MLP neurons of a small language model. Each row is named by its layer, matrix (up: input weights) and neuron, and shows model dimensions 506-633. Each number is 500 + 40 x the weight over its row's rms, rounded and kept within 0 to 999. Numbers have three digits each.
A block is one neuron, or neurons of one layer that tend to fire together. Before each block is what it responds to, as a language model described it from the Wikipedia text at the highest values.

Verbs and prepositions that take a clause or object about knowledge, feeling or reporting, such as acknowledges, thinks, finds, determine, reported, and focused on, knowledge of.
L2.up107:471490501548534506460574544440543533539436483485535497468532490459531481511488544504568456469531460438481493519516449522494524454444497450539529540524556495473487479492527511468555558514465545494499494575513435495436460497442454505538529533453449485539507469510479490454449462487492409460487527512475463492493563475492451518485527547544490536549511526506460551499470510475551474556541
L2.up722:452468422463576493502554537476485493513498505485559529459500454426564451507573541400543479452501526553506456515465522503500462506516530394572557583562518504432451492529484493496462472481538530520498543453554510456434556482463460491561553556481436525496492504556570506522424476482463495557548480507480488514473509534469495440440552584504442524487510456527476496469533505529512457496456
L2.up899:533439562534513501484524409506452478440477447466542499510553492456511528475432525526474443490477560432500456475497480555482485465503586460506462490492479542457501556522564483458546514522534536500525486415561460521456520602501457464525499504529450520488535512555484527537504445475540437549542465465510531530482530542528496469510575500457531508531492477542484506510425485471514527527474
L2.up2004:468494494547489470530529490467479488488491433475579549522516484500454503497488534502508402487515483454505514579487468533525403504490498451562543539478524436516434498520500493506546592484484517503563478540478464538454506513525482476496549537513457463483494475538522491503492532447482368560471458478472534481447513515499466487496494517498524523490481518423495558515533467527525466456462

Fires on words right before a bare-infinitive verb: infinitival to and modals, such as delighted to have, ways drugs could affect, would be better; also adverbs like also after a modal.
L4.up1576:481539443508527483472524524531517495593476509459492507451570486490538492548486510467530469524532426459514547480434530523495499475462497479505479460495498419500489538560577541529487456483478596500523560507520567508460409565485528468458489512498458469510552540450437556454575487548525478517439491483423489555501479470509447551584516576492540556508514517568588404496559510522485567503570
L4.up1775:442515570450510475546515490532510469514477546535495492611482519563518425498537519462484534463503514565493519425473472498485541529475485474487518451476536511492460543425481462492504495460528559518517442554461454432507462493472489478445492494493446472505553511537498456511546445496531400530481509496532474483553500529464531505509575528454529513526576421463498456494470410542422579565450

Month names written right after a day number (5 March, 27 June), plus the day number or comma in US-style dates (July 23, 2014).
L3.up578:525443509472537443500489450524452568512451521556441440541524511547472443505431498487570529473539498515495451546537444541438564508499447544527484540477483533454553458550486500475521481469494503497492567471513457592487477425480505594532520512518624482423486506506514548533560449412438458577470508492551464500529538408429487528421505525461503456455489492477502481439509476593483483496497
L3.up660:490485477479583489481471499412560502523536464487510550479538496453474497442469479438547473456514495452417530474558525503491532424466513425469499535492482527542509439450562480463522564502488489526541524456595551505483506476464487494550448503481539493488503454505492548542432388512504526549576463480503502501483531496441576554476448518531529479504522507477413531558532451522486451582442
L3.up742:512546436547488520526536507519413533460458557455475493528491464422477502521441489509524487516424442519481498438502528427529519463617479489528496473573480464476490528528468455497508501520486549470491514480511512560466450473423505554503531507508518530483477438556493462533528534445484468513472535506454524467558569524513479452441620585526507460521445471577493464504420480516539442507509
L3.up832:460507493476417501517537459568545575520440554540488448521529543558484467488504534483414493454573517565526547468494466593519550459505532477464485529581547514562566520467463523503500530503511483453573503520518585442520530543556510526482530488450502525528508498534563493537508584422484466482537575461507527519510495510487444461514535466478501548531470426500511453553446488507543506553421
L3.up911:463486531536506490512509507488496514519431491539524420460499546487485489499486479504504540482443425478451571570521453495492507504469546463423486508509556593474525498517467506504548549479514532454447544527499455500476523519557519471492497479506582443490449420550488588526456524418444519437501545467466488471556515484540536504442519435432581471526509522504514436520538477551481554412485
L3.up1909:562559527424457509486482548632425518510485573515477489493523524531520537454476452388591502522553489521477514497474516475504480459493459564436530525515519532511434497467524583510500522393523632465479530534527487483522497463554466490528513415535555488495457491548493389499481527486490508510453506488513570514451457568518466528482553498526534529544510526490515489533432489423462489501495
L3.up2062:511563528449503436454533467489478518521449511514562493492520524507504526506443492463529467498475438511510436475455494518458452463512485487445501575534537497505481487475421538486519474439525518437547513537513497481448566490497527503563460440493545545505511474480452417559517528571490489481536457519431460449510495497501492490471584426556456503587534515506538531456569547552487468530443
L3.up2216:514415496564559497593490480495532471475490556508510480543533543545524513496498518512523507485462513442474460544470518530576477488491504492505512533509455545523489518549465586513556494510566576483501395515488514557494526513535540492477496506609549482495490491471520477487408510447578545521529542479466446511530489477562474492425398547466483470547527516519515538588467425476512491550480

Words for someone's reaction, feeling or attitude in narrative or commentary, such as exclaimed, admitted, feels, angry, mindful, restless; also opening quote marks and hedges like kind of, sort of.
L4.up721:480534495540494526609488475501539561501486485425521537514473470476541417438532582557574479471542418485477481478507593503494516499467526493487556533586448480528556542489489536528501503501428510539493510456541510486556523546464581478579462514427452464508530493455428571532475518527514554491483469504548440523478446490543505516430485576461497550469513535467554521445549508564497478510528
L4.up2035:479447499539525556481482496482469537507495495455512535494503481458518539483503560530523478455533479494479481452469516539464469504517446477487455546482523505439531466521509513493529500519473540526539422519431550458483554553490550460532534549548456444556481536477493465486526482423568507485512513531537473503498489476490486611501599518501446597451477458524508430495537466543530534515482

Function words that open a new phrase mid-sentence, mainly to and by (in order to, won by, by 1935), plus modals like would, must, will.
L3.up450:492522505471516472551584455455482463542481517448487487529446439478420527523446542509537544467577439428513503512397536448550507487454543518574450465569515442461539494488417492456448520496552537557452478581464445518463570445452490503479468493517460539478496566562414513515513502451507445492460524507491487566480444573404476472484466506535526487489491518455555510513485504510534502527502
L3.up900:472496544461443488488473548452541521495581471546451490484480542599513519553516468482495447497470484478532463486452477465514542477508502488468557511463539544535524501542497474499501505484453489522507508542491458523493469460455525507552538533494433584437492511496467539504470476485573559497500557514480454502542407488521443488575444533563464527552476556532436461525476436487492534470521
L3.up903:522537483499498515422569524506567529504524495501452473457466549544481511582427506528501437494523478524474525559464480559575524518463468522572489434520550396488485502471567547423466501523496542608533499523533568486484564534469493509541452452506467482494496472466502484521544502436488512546509523536513520520515423538559466440492502543489516432516531575582590446440515499485518434631503
L3.up1108:507477528504594483441572517469526524578549389481522450488496452478511464510533425438451497503517517510453514529493563535551535482607488510477447518524448564496488494448515547495525450506494501448488525460549550520561531498459525458500460464574533492479483480487456517446550522503487514465417478592463470367478491533513470545503478509471540516491558513546437531517514503537467512478509
L3.up1272:453544436492549496566459554477504512505467462522463521466519526421528543499400472483473523503527444534583501504442530494522485449513535496534376536537532490472478465588514460511518502413465514414535445514512400510471492596443572467545483511535514526490472429470505449499520482440427466497488446486543475511493480498432466516564494506490500489500434567512543512533504541448402492538463
L3.up1640:472472482498513448502541448456535480492448466590568541507496503530574488556449421459484539540442492438518539537506518539488458524510480455514515460526521490420481531492503457501515528409471472526463469442563457515503533467413546488542436468529536564514493495529433468453559493515562570520528466489510457458479460535475415491543476529516479537500437579511490474516498524570416487498520
L3.up2032:480547458476513465489467520570472516510562460552511478536401533467469476520568557490514480447465440534553476502502539546545583489508453447503575472571475506583502542442541436522495528477509565472562521507543411575510521540445453475459495516490437474507548425528508450496522540438431447464507496477453500465519459520440594510516545524406515485564545535445533476481464502529462571531528
L3.up2426:556517457473470483518504533526463481526547475451494553490513481520454535470432521473607540452569460578465540437536542457451480500476516466538519479568470490500513496495448488502518497500532420482481537454420402470484467438432475486511514538543426522493517520468522502610529411494527490499510535501462476452482486525466451491464450405507516503533554543576472472503488503505508553471505

Modals, auxiliaries, negation and infinitive "to" just before a bare verb, strongest for "would" after which/who, e.g. "which would be", "may cause", "claimed to have".
L2.up1344:549522486433524508498460477529471524516512476551498483523394532517523474520486505436449530502505488469540544456500528500538526510482498439453443454560520448550575525442510524567520423447466539501536519491513493500421479530484530496459481465521526444425415467500480513447535484401605418558459525467506499486491416502575550565524518470483554537510483470510497472533510500481513576494460
L2.up1628:552508565491514447528454438439526455535478499564511486494439545519550505498451555520523487508494456470510440504408462466480455511419510438548559551601479506480537538447586525521527451443464534474529520481515411510484564534478546442483489531505520464479428451485527547456512502427532502493440501505450510482479512469460512502426489519525478509524483546433541519484476499544512515523460
L2.up1911:498460554547471522479460435530507466449506537542500591446503487423483507487457461472571440501537465604523537518540569492478507455542480448428517516471525446549495610462556504496581449484551473478536464537488540491509486531481443467510444484545454463470482528537517497491541465489544530479481504516488472462506527543522501476422491520470587496519457581528531524508540507448483492508535
L2.up2140:507485475516449563550461491552512471499509516437486486497458519447493505503473563557519480576491543496526495505437481514507527557448541508445541474414450432538506505488476484492481464540551481580532494550474470475489452456444492494468555494517539526522518465444548491512476451444510424463524513461493494445490517482457511461468467531502520484435451481459458506531422521522583541540460

Month names after a day number and the comma after "Month day", where a year usually follows, such as 22 March, October 26, and in July.
L2.up762:539501534479537532502563458538481478570475493562504472516473520486485458527526511538578478501507459471475534588522501484478454551488501513479491523499473563527527506589519473436484471528395541487508537526520475534545545492493461492524518496602472511455450441547458461580495482504511455403546540482477538492540506474518546507551476477432469460483554475495459428518557478430503514429525
L2.up864:535482473511475493487517485551519484441469494500473479521543509540454506507453478493485518461564499476492548451531503510543576460453496456485514490580595496509466492498470548521495480462517480471483496532448484489421556518570402497551490501525571484491484459463452462438523488500396477480496524467447469524534478501531482558468488435449542471391416507505469462449538474512507498483522
L2.up1878:471489451544492503546501482554519495449471407551550483535561500527529532515541398479556460440515437573517510541462521515551529474500442440522435531517529572546510516492520560516544511552481547517486496491547418513459553510537472500497530426497491427455418510534533503542536527476516511488552511472498383529518519425392445497492532444482531512498495486589485498472490520534498470467479
L2.up2274:503509420480478515456537532514433532538507539514505449524518478501518518499485531484506446497415555513470530481460507436514534442425531506444427567544510527502491538499481541471494533499424450419464534496542475473461490483516485471564457463478558495480459447506520471586537539519511461497456565504483501500519486502523564504442487426515568476439503437470475462507512553500459461472451

Final token finishing a date or quantity, usually the day after a month or the month after a day, like September 24, 28 April, July 4.
L4.up1220:497526444509488481440580554544463468499452455493555511557504517455452525478439443468574490470462481468512500518518530483476590511446488456519455525518511483483458517589507516474486526502539558515547531486410503503528483469530569482540478465512473493558487503452492471529499418458528586466517415499424471468559504492545540490456600505467472537575494365520455500495521497467491499488423
L4.up1645:506467554539537546471472514577460499462547535452447502447546465442376499447521489531544488432558465519499489540553580465489558527490476536556516511529519508411487485512570489471486528527541520485469553496535427551478544524519525474528492462593508534573483507559592381529545481519493528530522467515454464544526478508522509449494570518526518446477520517540507482498445522496485440434477